config.yaml
num_attention_heads: 2
head_dim: 128
hidden_act: "swiglu"
norm: "rmsnorm"
norm_place: "out"
norm_eps: 1e-06
positions: "rope"
tie_word_embeddings: false
lr_mult_o: 2.0
batch_tokens: 65536
MLP neurons of a small language model. Each row is named by its layer, matrix (gate and up: input weights; down: output weights) and neuron, and shows model dimensions 0-255. Each number is 128 + 32 x the weight over its row's rms, rounded and kept within 0 to 255. Numbers have three digits each. A neuron's up and down rows have the sign that makes its largest values positive.
Before each neuron's rows, "fires before" lists the tokens most often just after its 100 highest values on Wikipedia text that the model never trained on. A number after a token or word is its count.

fires before: ")\n" 24, "–" 22, " |" 18, ")" 12, ":" 10, ")," 4
L9.gate37:116154099131149139065134140164110213145168133155156150062154176120139120118109163175079124109126125152170121150082111087186125092103093161141132170091122099099096133126132143152114153127087152159126102141105132124131104136108121068149161120101114126059097176060100101143084139086121088119103085118133130199130144131173112130115097093126116153132137174124127109198148081086145197147116123138064133107169137102143078147069139076112149139173077114105128093144149125120129056086122099126088150108204080105125158167160131136090103108107108149091097089116129131146104160081133131119148073140170119200221079128173180131098135171205103143131113084134102137157179144141155132177202086151141118087150089095139146094138194183148111156144087091121114163112171153213117117112122140
L9.up37:126111138159131106187174097148141144158091118135080115098085126110082194131151127090160148070148123085163139170091105061203120122133140179112067137123122121072126111187137121161155119079215152158139113131089157115110114202108071117114110143149163091063127128165123137133146040165179125137164168131108120183135142103103097142157117137066132125156119108132144088109168171134107159143103113086115120094139079095108123067146083087127129132155168090094169088132138142124083081191094141121071129161062141102090150130087189158104163096127086093138144076121173117185073119087138088089085117100098118129156125150042135135142134171084121137104110139115105132164120104066142163170149103103087105166131114104175141161127184071145149114144183120122113163143114100147147146169157173
L9.down37:145166129148125070193129116193134139143098172110080165081047110117115130133121096098108086167154134118182116123142167132129177140075135156172121153125097080118162125079124120152134114211107148119166150071111163157146121049155128155128142131049087125154067152111110121189152176157086108151142091077142171130152098166138173164074136089166216121090119142132123120115216181112088166153150173145132187150118135160131106121108177114049125057156094142125156102112155153119099150124135106173114225112178107075114133120118150120118091105132180141184156114128127095154081120111162123145137142166208135151130100124157145099103075134183108155135103130148139124107158090138128149109158166149135153094155075181170135133156173155159146122137118098128109186132102142102097108130101126

fires before: " |" 36, " |\n" 13, "ast" 5
L3.gate487:124151159079149093087153129093191106197115136098171126121113076110131073096084140166134133113154112114121103137073097212113177112135091099030100180139119071177171133174118168063135114098077134096106110107115119075159103148112115083121135113150186104139170147119167160115162154100168173159113118180102164142155177117133123130102180067143115105153114087075094178103100112120136169109120142079170092196149125158163141179078097122121119160167122167115107106076088109118163129162114136175096161127198174156108073127116077156163125087140187160145138095127141136165138164159123097125125093086170146124100097131117172055115180132107105134124120091094109155125146170101156176087122124132115110108086112125113158123143190114078083127125151180106139118178087122130118119132158209
L3.up487:141180125079127115172124146075093119164108079139180096166117138121138097120112109060080148132140120140115139101149144163183087132078203110103146121147107097127121150118089155137149115163146134112144125125102101124139102163164151187099139130101154151099121114096089114177130172154083170157152090082115141180165122160105115117096065109137141142133115083147093133094159158087125134126116134123188164183089112150169091156089101153108149203126120156139107115152158062165154115175084129166133096151118101142115144210120162147152194086155083178118165094110075103125090077158169088091093162142117140159069158112153177151151124131166090056155111135069142139104122132119113203037160072146116051154112141106064150105124119074138131078180130072159126147134161122202095118105133113
L3.down487:115093113172157102081115139164162151077104179133115099158134079126167121087146133139126129142139090139063048209156157113105132084166159184130127114122100155152124110176171147134117146140146080115108121194137112097113087119140125079192067116118113118123082100159166133188097107137153107169207134164134158100094112107128102104127205112112129110177133130085110098105054124117139126198103162102109107136182111132195206074124177135195162056143097131201105168145082124100128134092122134134123167146149137175143141112093098134088067063078138118169093132204136122162132138110144121114179155116182129116140152174179052127113111133133142178109145077152128104133148149103120103142133130137108089139089120091153173090186112123137110081134131143103067160091093108110126122144110137

fires before: "|" 39, "|---|---|---|---" 34, " |" 5, " |\n" 4
L9.gate77:112170095079049117147187108114126146105163082159176163100170113115153150063094198150128152158107137133157094093156107131128144119098124078134126104080115154154166162090172126110132147107072164107167115057195181101143178159120134116114137125135094111094057196142113177168090187091063106084125100144131127147108168136146135131136192143082137132111144079165134147086133106123141103129157092097141103178142186130182097142080105144143094170152160089139133079123050129133100106076122148150118150150113132126125126136114102106097106154167151110136115100107076127200132095065137135136187107099125102086061126144071118181155139122077101115106086178101157151079173154126141176124106185219152107130139155159096123173151115133116086174158133100118094132136162101200143122135128137
L9.up77:155184124132114145146088094084124133139088135133135123121134118075105113078119105137150105118181146072154093089112165150097095095097130121157115212159187191120169140122142100190122152102135125140116150064182128138100095109131201188134077152115077084146154147099129151159133187112161131144105147151129099116089114076168122170069121103122205142183145110143125091146120140143090126090123127119183172115197088095115149117148106165080128119060151093125149143126070057147140125114159113102127161084181156144142194178157171164056148183129130143102192142131128075136119100112172118140136172130108108143160087129160113124123131104078153097171126114123106079137106145087119172083147075133095091152155147140081129177124167124141049120124077160172122148133158099169223111132094121
L9.down77:137147080153179143050054174123115069144040113170125135077159141128113168142138220178145131110127106088162140135142102142160172126122077188086101136068163132130148201140121138108167108149116133108093158166194142169126110124152103132170146138141151121126091099168142170192115109158170129110140120131149139116122096143047114109112136153124138121120139172107147109134161113135146138122129135179151101175124140165111104139101156152133129130107159097099184097230105115150099133121119107091108094166128144086128126148108117148107160085078096042097061118061071139172165092120076151115108121098098094129185153132175098145111119101200096166158174160093063107102131109140155084112142072186119103153123090086144137070127145170105138106131099093138114166164159135159135147186124140

fires before: "3" 16, "2" 15, "1" 14, "0" 13, "7" 10, "8" 8
L2.gate188:126208102098134129138086140155176128133176143099098124176141116111119081098107094120105189164159132094145106108088190120136107160076077217073083140154122125155089089084053158126138099064122111087136103172152117076206107139123144145110078141179103066168100117195124148174074147137130169104165136096129138129180131160137141126187130125116115078148115147084142083124163129156132130112127119079131131151158105142104107119070127122144150114117143114154162140109098172109110136182181164188140133160100151105134172157106128140079180113112140170173126158061127130104115109116056056157127130058065068165159105120173175123144174162165140123154143118168089131127123145093139131068133131167122129136130120087105087120099108140120153120121135044117120136088151056161143098067128131
L2.up188:145099146080095195087070072126109130162127099131151103104128127096155137097141151118212158129121160150151081114161071151121129135123125111147087073090167179132091145126164108116143127103134056106127087105129151132219128153157090106185167128098111110181082123145083167147134143119134140153126115089170152150167154084144076187090205111077072146123060164124159168098110127107121100134132110128121127135124137118144123135142116159128195152124158159121116149127195108138156109127174118123157126187123127120165164124117204141145087128178145114120146104105149089143181158156148096146068129160152151099149230109158091151098119153140133087133096118064155182137153112095149116083181138138168103076198129099140116116129205111088055168107130134089114202143093165111149114075105139
L2.down188:152133178107090084125144178110133165146114124107145130119114131126098159125113179162096098155092114148125187121113140144118167172148087195072132196171129095123139101129113163120070098179114168097146169090111116126063091171091132153123154123156153147188127107179158128208140112131090170117141089147164130108103203120099136068094173163122144085143144147167163133192120119148168137077180182092124095122132102118174142147212204096099153100163121113131133091085125134123080140131077147133147114084130188106200127139141120130152092137122130110135106200139061124124202077147133158092168131151144086163149129162083113134105117108106170161140156162122084124133175140086122153102110167161088182156102165151139125070100067122123134104124169156116203116129105097046118157150121147

fires before: " |" 19, "0" 11, "." 10, "3" 7, "5" 6
L3.gate466:151107086082128196204179143110096163126139084111150176131127116152119134178122118102134134111159094143124116119118165142121088190156132201121140104175174184127160108111187151144164103085124102119134114117141094072142113165142195131111135110185104074143182118142119155133128147142122105105080152177143093075183125138034055098128104136139085096182039130101153117142104131124082135149092104109133127087111145118083134081130116194108103181074121108133104097092092145132121110161111206122142135120141161146125151112110130098114150116181147142136142135117167188141112206069073095150115081107106152101100103179094148129092143139221130115144129140079128132141185118108062156122118147162153133125193147165120173085150123163122097144090065145118120153183170117170168157140126161
L3.up466:064160083148187147102117149099118128098125046063078150115146143152147123104107156125154148140059089141116105157100122131119131170162098154191109125075147162156148101201177117134149160122131100114108066107108112131133113149130141155128102150196130155113120073165165087088120100117231150085122077152109149106093117081087116074116121126129132116155092102169101143110126089187143080087145118170149133147109146109126141143105085106132155130140123172146145056133166196070096114098148192112070135097134126184168120114188158145084118155145125141139169130123132186111174154111096114143096172110131143140138091098156140117089107151136172038120137097139164140196125058179144153142095128124194151115171146130096161080152122066147136117121108099145119185136100157135179044155115134
L3.down466:168103152156147106113145101097156139084096149146146070133158136097143142166118109124124106146123164126065122161089099105114069156133157125133148066139085081192146059099139129076160151089184143119127134101174098203144163188115125124143165070137155094123148167102140116073102142088101106153107131131169081193145131147128117133150114127130068135095092139118145095153119172122107163130182167111145132127116178186117165180149107096131165163103083150156105114138092075087127099181116168125111148124130085137140135158157090093165086150156157126134152111113148216130167157122091090106115077119148162129192102090102117177146128138177090084134133156106077107113092185168113116162181139118103086129187164164126156143074108142135141097174099180124079109098102255065102131156102105

fires before: " " 23, "|" 10, " G" 7, " —" 7, " C" 5, " L" 4
L7.gate486:116116114170061110128118102126119087110147134146167149185107131094107138134118138155144131139160102089155175073118134131132091146185086154075171171036127119103110093155120098141145115181114110193156102195085165098107128155119212116068114049163137158091146173113104133066172097105113143152137066084113096125156111097123137128131160169169113146143096142158125182136118146165097137116160121167126109143114121142133164184089193099108100102133149180165100137113079119129158081182110159093069105168121105191162147124156166105136161094156175157077097159138156115134135062155132061111115115139123088146137140111155158149091126114124139115092140106153103101174117164175111150135147046099158109152122169110117145165096130142136022110118198209141097168099135092134128098140149085
L7.up486:132185093108180094137150057136103139155129118133142092115129112129107168153151122129114144139124115082179118146094124111201162064167137117110118132129074134163101140093100146137131098147133155140195114139096155146074107112096108129043122105075121103168113159103137116126144050128152183171177100126170153145138132172141188140070122126080095120092118172202136133099129059115153128135086172163148093113140125106122149137076145130131088113118136171074104126143134088189146102170077101119102052128116075177102164128150149137197148103177139090093061158136095135077099080100141120136117087125144103097150157146082110162125143168119101088121105130093149108144144100131117051103162082154130136148154189218169148162203130180159154112070135194105174131164121121099129116114175138
L7.down486:136089152169120172137166100157105147094125126141135199103136144101184109091079178129124124124137091115083164140100083169122075128123105151109142147134153180128195151044140125120134168134124143074079173143062194132105157138172112089143165143118099145188129131135164147156113111164120180126072137148151169128116163093123188082175130156136122113128152127109064163102103079136209088140164106137102158135112185148191089088097136081112118146134089125102152095141171091116134127127129176124124183153096104059152105150196074133139078127095123135100109128118194123099128112185112116161121148180131077094078148154160089125084112157090058087113156153111121175108132128111087105122156107081098125129198131114159156123124131135118130151143117085130202154116139160188138224178119148

fires before: "ed" 34, "s" 7, "d" 7, "age" 5, "ie" 4
L9.gate168:140203128115096090101076127130048073143087115093103100085122131151180132092152124135112117142139156124141169096122133103204141129136115116138122137139143124169145117119145122121105169156135032129073114095101054104173110161150115201102105168103128155134095088136166118119170097121112138153161134147127123131121115093198147145169158144082087103152141102171158160093134147081151169153162062158176094124131126111173157109162167153059184175136123151137107166097125144102185147111151118138141157193111134103179162168113125105135112115113160138152107193103124178125169106146160087075130119175144186158105187109141117164083151155118189142053169095148089131167200155143168168132082092103140125156115135149110133162098194122141097102145098076106084101149104127127141105182117040
L9.up168:074143130097108123161134092127109067131147113091081105119171106132156126085170163160118179134078130141134116095148166134161170107152115099155133171215151087114122125167113087101179123111164146151160103156088148158120128187154150148067083147110124136126081140105164116128091129159203109141174124124161113092139124163071109177099096050098125140152123106123108147133083104171122106119128150128134164180090107113110155107174156131068122144157131145099139116131155126051195138133130138132113174149230167130146142142070128168124163186128138181133145162119107149116123175152154098160129101176131170125134117116152083196104116100143159126078132120072130068098210182156165159199089086095085090172131163151162153117125088196123049118158121084149186113106101098117144112110121104
L9.down168:172110117123134081122147148140201139141111172167113076102173166069136094062152129091105112204104076138107131169174081134087144068169126123148100115094120154127158134100153202165157097114144142147103123113119124098124106117161140161071165070130193143062151138128137084100130153152150186220104153175151101117112174140145177141099158197185124130147155094120158121153115153152127099171089150134105078160201128166181096135123133140151164164148134111132149166073119145146078110149161127104201144177049104148136149089123122119153121113111063152147085133103151135127139160105105128092196119112136161078113150083146120140116118122123178124076123125119124130156134121179128134090135185095133107102120093164098129134165121091161204098103170141111157155219187128150117136108175150

fires before: "==" 19, "|" 17, "===" 14, "==\n" 6
L5.gate369:113101170169169152134091139051127117097125124140107158148090126128197136139087116106169165072161126122113160137069127070109138086142125150171160120139078049187137135161137103177147131106155175138181150102137108071145111127106142135112131132145098127116103158087021154099118098137106208099148123117099109149133140127165198127192098139067150103141092151155137137096101104187139122113103159134168169083118157087196197156113105133170140073079100102108118123119109160146140079172121123136144132150157118120151129087165191133149136055144169156117071098078133105132136135112121078216113160087152175117133117120195097186105141135109098146189105138131137136143161139081065162112101053079140137127101147102152100130104094096140146095113060147114137113161114134129154099119074110
L5.up369:178115141093160140118155122097117124105150086148144099117142088165127095137184090117182127109151118133112169159097069120173108160108138140159170104154136166111116085131133139117132188129103119091134156191115134130115136188155167129111122157132147168074163143086163120108127155148150112209155146119128126105080070123098119156100201166181118095148196230111101103083171128088144146159202111135155142124122134077161132150096149103136090103037161152153085179082141149164128090089138148099219167112138108130128197140085160125124134085160113137112159132137096113101169141106102067144132151104180147103080048136162167164160156152053149122105111060128127129094133167159125116156127145111189065115106124124158078147091121184137165108103140147119129072114131175158077143166117125
L5.down369:168168141089109128079108124148128105146180138099136162108132170141173131143049152152098143155085125126108140129112146124089115122140050114123086189119156118080099146123154094169117138158125103144152100106143079134128131147197125139136062147144108123197111146084115138205141130138144102105077114171139130162141171116192168107103085135107163098153154145105092115189113053167150140132157149132112132112098122131098123089181137129142146165147151153088156082083184117098103194183146163163101070164086133120139100109157085159169184074156123123171081100127118125216120116165110128143175118153124112081150152119064165111140143121152156106117145095142135202136107092093201171097175116169208147096129102104087045174133147089128140192116156085142111128103186104111176146135137150

fires before: "-" 27, "|" 11, "|---|---|---|---" 11, "0" 8, "." 4, "4" 4
L7.gate403:118165114111118126075107120105172185128128145151081141147147088120177078161101142150094139107137136078151100098139155139130121163123098116150109158109111120104124114090106134101144093166132162162223077122095137104108130067149105097160182098123052158075111174017125124091138085174065139116148115163156130116084136088104128126158153075125137091116166153089107157168139136151126144132187147093170090062137127161163140122048109113106163108158137147130140156121163149182060118132134159094172131097139108106191229175140084095157120176099107147138141135120121082176174079136154112121123152072149174089159153138158118120093163183067135100082160138106131171169117200095166130120088112176110133148144145137133128165117140174191136124092120131118173161083181127158143166143132118
L7.up403:177050116076096159181129182105203144136146089132060064132127147131146092166136094144106101115131102186198135130113129073130096125157072084185102119094118126085120116158147106131155085121158153182170149134074120182146128106135136116120139112129127114069084137156154106106156092097119153121158167147119082155110093138089095152157089106155142107095129162153117111107184148135125161117152137094149113125100072095099123092123095075134091091172123158165139082097140072134070096076084159110140170129133080172134176201154164138045085148136133147127085103128176113131162101078154165116069162195153111155131121185096136099131104131066156140117102173118144133113089150143143179101174101156163068132075078117137134201148097157189101136124102127192128135129128127167134108136105153
L7.down403:197092169121153153180176115120055132121130142183159150096121179102084172141183174153161096154168138127140100084163161115172192148139126134090080096147156138124105133085067147107135126139098174154145169134138156078171117143094082083055149164108079118181148110153135173184144118173170168154157111197141110087072115125090153144118146150126141058108107085154049132136119141087123116119099100077094152115146171136103102125091172072053150167166148083150126073086171140131117167146148132111160156140092107104108199152113110108155137070122094105133101124122142120163107086104102143104126099097110132151140045113155110111156148100093123156106156121091122143147154082107109169173134113173051157141180115158144126176120090113106170117094144080105111140149181116155135143153185101

fires before: " States" 34, "1" 12, "0" 7, " Kingdom" 6, " A" 5
L7.gate32:153132094111224155080127185114144159152092135107149174163099122113165156140142122140158103154106095165147097070079156080146134127144134154112113124082117139118128133135125191143134133125149083145111157136170145164146093187146107097163113156134165066171144106165175094162028157153024191178164104014103153119178123161111121093143142157103143128211126097099109145138164152169108120130153135149105108097066197140159094165185146143112119103190161158133153139096103094104107091065149135154128142137147139102121133096067080108183113145118072136130127130110170162141142129058096116127082149118120153128123111075133141103095113161128155151118162171169125103149129080131116184163109129134108127177107142131070189097181123099133062108114137153117115168135087138115104123116101099
L7.up32:145084070140196142143138196203099201091094123151137201127105085067165156100178157122165086133113139119157124163104134136126078125093140143103104148100129138137135087136116152110170100134150127144122160147127163145103084188122097074169080129142111054170111184118135130135095113151080165162128136060170189093140129125112172131131098148158189098122124072123083170165125122111101164137146156080072117170090177098169119122140118092129110137148152164143155146135157109128178090074159154146114113178140135092160168088122130135145120140142081142150088045084133117114160124088122122187158130124159175144110130096142158080139117140123145150188135130115122124139159117182143164181125114118122182140128112127103166077199125096104013048148086127131096136082093108107151097093095123
L7.down32:170131154115158063165096065136089157102153159068147133098107097067036112124117138169124128080118141139112168144067082109103115172172105138173107086146096143105106107162102124157133131171109146127106133125062150110107077104130116104123109170120191092190171096091132127155120105150112080116189171117067135142137140100143102134102149163122124151177119141138108071146117069116154128115147241058138159143165058128128101143128075160121158139077143107134114113089166108168080151155125120118111066107156123098138115130125032164098097056112132127124116178148105110093132178147107119166111113141120071087107149137128108099168116147127140136130075131153123185123115149103148161144096154158150175178167137149106098180113195096119130140160211157091139171123144154174169157104169130

fires before: " " 50, "|" 5
L7.gate476:125158159126132147154112127109104139104144066115128165158139123084146091187137147046097089192133161119153146149146139177154139086109109124110118102080192088097163148111107079189171146119106141157137120090113120121164121109140143114055148135166148194108119183127097126101111106097148145157113105152138125142213118146103122098147100136093135135137161087078164151111069125162131137110069089135094132174080175125131159119139178169120189144104083196074087139146138131151097087171106089142182105136136139145133089177109115084143183168140134092110123109123133165139126095066093084147130101075160136074132103146129181109101181186179147124171107118061110160142091118114109121080094102162227135126066137160154170145201064103102094107165150176138178114107114099161099160131160122
L7.up476:133177157158126118093152121146079088138114142185067109175134120124112165147127156114105101128149093104167156068067164150120092123145143167118105135129107108142122153082075126102073160114087112129140147115119120109099172118108088056088185088130133184120135110127051121190123125125094128186152194088180090098162216049142149181070037134038095118103110118099150126157127142149134140149146107134111127154180107093125140178110089136146157152128137082142118146130125098137072110181147113162121155114075166142143146124154122104116093106221103114137178127106134119122157146147175211114123183141142124172146119130097167142107143104120145154133119191120150152128153065093155097082136151078134111052137200173134117152117093158134105122157129155137119083151117097121080109143118063
L7.down476:103137108146096103160144071096150124187128134123127160155040159080068129089060115130162098107141174138107110226147079146134159092116175095175118131126123137133144148121160111163153110147083125107127098106192131121148186145095142084086131161182167134132213112145113106112151125149092097107217085129104139125137097199171144142187120146201141157172167174101075126103119117141104125124127116163110138124114115147143125125100131140115135106156155100118061111140195184133153146156111092150149056082116163109053128092051146100136146146203180176123180090146102135127124126151179123126174023119118158140136158094139148167170126155109116164171153092136147171155159126116123148128117154136147135088141096119140123161101132119165166129152096105124112101119128207105145081138109090

fires before: " |" 38, ";" 8, "." 8, " /" 6, "0" 5
L5.gate511:184149118148128176162153146066076088149079088080137117116162181079182157128141098103072097171120069144163118129101122153087089175144046131070126085106122108123075155088123177125137167165147158059118083110099123124177078115120116076142107055135112103096107125128141109113102127160135122114095154152143191126142122156103117125079132097124083122106132109107117099127170124110168145087085062129125179080098133149118075130150041125140095159065106130134197096099149082122167128110083143151094201177128118068092137141118115087119133150119129095138158112148174125064056165197082156157119129083138129124167073132127184139077162140129112171087120092139143130115120117128151106209123135136175097126183087122116097090140109114137143184120127169150120147096115104118098153145110090
L5.up511:095136122128139182175154114073126059170112149088097186109153164121169152160135092095098121138182080126145140137106113187084119198149121092057114118077157110145148112068075151126186176159095135149102113127105083152164102073118177112127125071133132126067121088114104125123117176208145127131062080082128188122163089140104118139081077157093078124176140137088100132135176135114168136078059129164113126062080109126166102157154099097077150166052134064101139109090168100139144113117091171122114128139105103117123144199104113139109158170118157110088141119109152117076090163167122119142126103098146127148126061164128141120070128107165104158130072088171180114167106109135105137100129161089130133108111096111144106099189113112128071122141058123182110158127133119163118105126118102
L5.down511:150166130169135156088063138136113131092148130073166127157087098166145182109172107167116140131175081146116120108156106128130104105108099159045148128167095181142127155179130140099113131155124154162152104103101154150097147111130116136109112128049140139165155114125130168139134114171103157115183113135158100105130174084128137169104134190169066133127114132206089108079135132169121107140194102153130156106149143194139127101130122148181121079072134164140108164149136130161160142118127202130083092082135191100207090105123145093120123120140186127125169124104156152153156126131182116130165140130146123146109103108148104096136215113115138080088101119177141104042117113145168107134125156139104054125136082118097078092146094085168043140084201098117128120110202135070163122057103141

fires before: " |" 18, ")" 11, "C" 8, ")\n" 6, "):" 5, "I" 4
L2.gate33:086148114205174112185135177162158153090132154105089074186104096188124176092079132109134124078076121158149096136133187064137133117082132129109105161137123136167124113111135145128133162093106072164147158100125081136216092138095168156121115103085128120100162112140064125121182151120093170099152143089069155121060086125142176109104127095132150123184110148118172139125111163144103142141086153080139142113179153138174114147126145122105166102117102130112143138114115126115144132090059122164184090065082058103188142148146113096155138086143110141185127139175136066132154118159090133070086149117128128157181080095141122129070134122164153135130071127070118187137123064082107153194140146124139134164170092079128138091149108146159197120106134100181111151152125125155166147123195159
L2.up33:111143120232139131163138139151139132122106153127084106170106124163097171120145149119107068120110079128158086135097195108119119111108181118093088128166121127175108098111119132153109149111167053152183134077120062141230137114108131182124102137118117127093207120152065180119152159094083144083151162058118141101071072137079139151144110113128141121158107125137174162120115188128132153141123154131132140136202130133187065120159149111053171136107135124105078141121128177138106169134113152183170133075127100118194125139169138163143157132113162146170079140142147084100148129140121130072111105126111151138194098147117065114094160127189158145083088158128130155111127071114107197158131177161132096167130121095143110118133122101148177117091147131166097140155144127098206174134175171
L2.down33:120133142128144048131101074167038143078196130162116162101093186097150177154103172157072119124083098086137103134140159098113169132106152122144084112121067123130107126105172106119146124170042104127097126125120144149091165145142132114136133193123142174126164138175228159126100137187165113153073142169126153106155118114121086211121142157114166121102140126113070122114173131126123121157113142078146085121123130086158149171083095136109075133141116140166100100061149091149124174115115122124125164129171098140132171197140106155049151145089146099157057139132149149125070073180123090156180132117121112064166160164080139116151102094105132105162106140101150115191112088109129098113124127124119118182082128170087158137126156083154090114122119110099172134147116081182144094068120130

fires before: "|" 81, "|---|---|---|---" 7, "|---|---" 4
L2.gate380:122121153154141105101132088162126138129113124139103112136140133120113073164156155091119073091128061122131125112153158074148161171133134163137112134138081066052170161060118129170175117120120109165172152179134140199131132122134075120081141141132130125164077148084153122184113138129110068126166148094154133111132113188099111089155111131129136129171159148133114171105136193068157075126198128160119117082129125141166090161120101050101127106102129137176101121149166112171111101214140113085079100094108174124177158137176113114086110164151091134048139078064139122142168105124123171183123085204162169196122133159116127154098106133129148114053149135121083166115099108183172186151122144126107117148125101140149151133123124119158046163157133124109112143101078109162092137208165129
L2.up380:179100050138090112091147100131108131113176120145139100114146141143132117134165189136119139153093179062104104113157086152155163143175154198174126128149084120146146145138088175156106167113118134144124132177076142103142094144132107160023127119152068065134117129107125162094130048073101080119146112170096143177102125109128108105169116135164116169069157134122092112155137117114128139135170163136161139148107126105161128092115119123148110160073149096107074123150134109159060082133096132106056111147093168079145084082130163116125093185162146139010102071119104123089168136074189100112160102171155096172131132134106143129053144190179188101081141125105115162090126137097169095168151099122121133117106142162109105141156117171143117139116183130157146126109101147077106112169075125
L2.down380:112153130122086142134142069132167113130097171167119121084127187157099125120083134128131130114102101196176148169088135106149130129081117151155128118195110121073107154109152071085107082164077129075128109138210122149178155139115143099176151106079088138076141113109122081110140182118137142135146122103171086120198130159144184151126114133086129089155164154113113110124103176129182098116151119110131165110152139100168154167082096124096129132112115142085134120122117130149128150193112114133176199077112151120128167103138056042162105128108097102224169194107137135150140146149116128125118115082115128119101173191119076101150175148064111149108109125172147143101176087105156163121079148159099079171143117164095131090061062096137139132148131114164150163185115114100131096096223159

fires before: "|---|---|---|---" 31, "|" 29, "%" 9, "otes" 7, "|---|---" 4
L7.gate58:162123109077120168114088156110178191124130188147075140097112142182129084138197111101096142063125106183164111168141175148125130133104134086152130073126162131064166140160168142119154105137128157076141124135073160087157171118125122085149169070104062089057061220086150100149112135161145066152141059132103158120151138163117075132134117148155148091166153129208093105150180101104129146127166124110145111128140143170134080138134126126106091092075140129152093133121098123126094103129080138132062157044132146165122117187096106156140135136149144132102178092111118103153158101133121109179160106190136136088119179137162091090100111133138120065141148118138153095131126182137155168137094126102151071185177173134182158167173176150108169111171124132086129147148100124091108114127133102
L7.up58:162211088008184161141165167077124122164091131124184150093163169113107103124076107142093101110069120162126124107162195169145151110138159131101164117150140097117156157121135139142210109123146161169104205139098156137109153110129117131128142122094078089093129115184212126099133134149112137116152103117092136133081178110119185108158088098100084151119156154089142152083118134109133134221079135103122087119139091130099118150138153082126113117131128116063122162183110144149106135165143136146142141196160102107159136121122174112114142162134159159139164092153057162179139133126185113127141112113128149141175202122124162174127157120144103121117123138149154190109139124154137162102168200160157113194105152116178089181110185165136179067144101125186168179118101121134106127131129133
L7.down58:170075064169070081167168103065111170137152186135132140113154103133085132141144104078159098083134103132104152107154157116083147120172180137185124116143098078160123151120198101104115116144096091184117087130113101125146120158097180137119090120083096126116079171118105103214085142087164130150125169150114161162148138159112124094138156058109134115091099092149096115110144086135119165113138120088141133107149127168107107175129104200104123113127101158061158098131165127109116114178192150139115173099061149172136123109078082088148149119123132106168175087164136116164123088135145113066121126096175111106097151127051091106074160174159131107197173156104164091086140131070139101148146124102084189101108085099123081099140086063144070111128121151125118087118147131087157120077080132

fires before: "|" 78, "|---|---|---|---" 9, " " 4
L3.gate173:137124128145115157159098162131158093084172136133130079133109095148159150163155063092167093115087114166069122161114188119112114137205126131132135157181125128126157115199101167155103129143125150129165137140192136148094087112084152145130122141149126119138099179051118163221129138129130106150203098113085153178151171155173155155097173137110062136141164079141060193138108137127106105098123052084153161130083127192143109080136107136142157144127179078136136146154034070084125092087113191085159126113116139123169144165119103104106142106113086132185132144168109143125148118098136172125147132137062114123091111126133080161131175163096141110117083109101095117125098050056082089118168101145123151120066153151149105105134071138145133100155151109124124141084121117106168129079084118
L3.up173:141137088158140140092073191152188142099095125086149110177078127127103158188131132091133092125049138129182050116075162083166147136099149114121167117120106185191091132162146132102123137054098161108168106070163078088079111192171168137088144162177122183104179114082130159095177157125126171095135126118170107132119191108167134123139126162104126112169092158101135123137106170146037131174085119137136073132129193174137141137126151118100144127111094116085138161161126148117082043079124137189128133144097097115080128149127155149106131089130099131116127158110170113165056159166106129137131130140127121111107141087067080113120176096095114159184126140099133132098174129118197125153125114102178053110133107128130151102090127140133114122070131066135162139124124156129164166135131080
L3.down173:164135146119074125119127052116141091085211100105123155138123189100137181111115145204209185069131055146063123103095120172103166108100135155154110053116087099046112138111073123162178091151087169171100131109129141147143176106177172079131106152105033126154087108110107138182161085166118099110131083132143130134184125097145133107080136122112120092095085116148152170103158137114173103140185130129096111142094087148180162126086152112157107094120147175114128117143058169138165130136093136135097140092122165073111151102171091063135144108104101119115121137108111112120123156118101065172136148115171140113145096149194113146112119085090125135126140137121128173107122110068106091178147137162092135145125147182069112146095089111102159185153108140098117114097106102165148132154089106

fires before: "|" 76, "|---|---|---|---" 16
L5.gate191:136146210140169125144149084114106148132135129122157070151138123136090121199062134156132144131109143071143180099109144122143185133174168143146108105124132088131173140134146121222154146109096078168143062109075121160115126138154123119112127133135136156130145106135114130155150143175088157110147107109147158175141086141122132106087160147101124149120118087122075183133126120111143150139125125192143092201100164149107134133060162130108176103170115150129078141147094118164132042126096095121130111110116121055092145094126183091150080087149135199111101157124161128100100101103149103141133106115028114179128085081112135136127133153217108079212076147079079143105141082157145093105172099129150077116100196156133145157098106077131173125166084204139094184096117124140111121108093124
L5.up191:135153109147129161125166172103113125166118109139096124088103163145149161126109117133152134100147119101141127147056114169144120134111132123122154076113173131094141130090153114127195153155077091203145083204150094102113148145107173111115116119170062110090121178127190099148137158155097113093113109040128125185164152130076183084073156141117138148156179145154166120135174077143118098137105131159088130118135183107106149141146055144113139129115108198105158097142115199081104105163149131132156150131087080099126132186094141108137150137107067096084178077138158130161157113192131151064121169111116103073120123093073098145147159149066124134184109141183115141111070136069081142083100138111102135123133164090109120147122224126117136168080124205128165136099183145129139180102152157
L5.down191:183120124128051064144157135150135084096122101134114127120135135131112107142108082117083171133115175139140138099120140086139124105081123171155124139136130183157140145183076112151100070088131200133082142129111155103116164096131169123136146177137169143108151103127130182175115072071097058189127131137114113083111130155119185181145087156145107059079092107135107121072109169168147151122183153080144105108113125121099092142132159143170116179085181138104127096124142112168094115056152182154102126119107124129121151120158159135154108114098131126118119162112118109134124132131087076173177129122123075130157114198141132130097080170106138089089161176100115181084135098186114129121162136097104150109121081163125202076157102120161112097124172093190070089136160149225114167186102047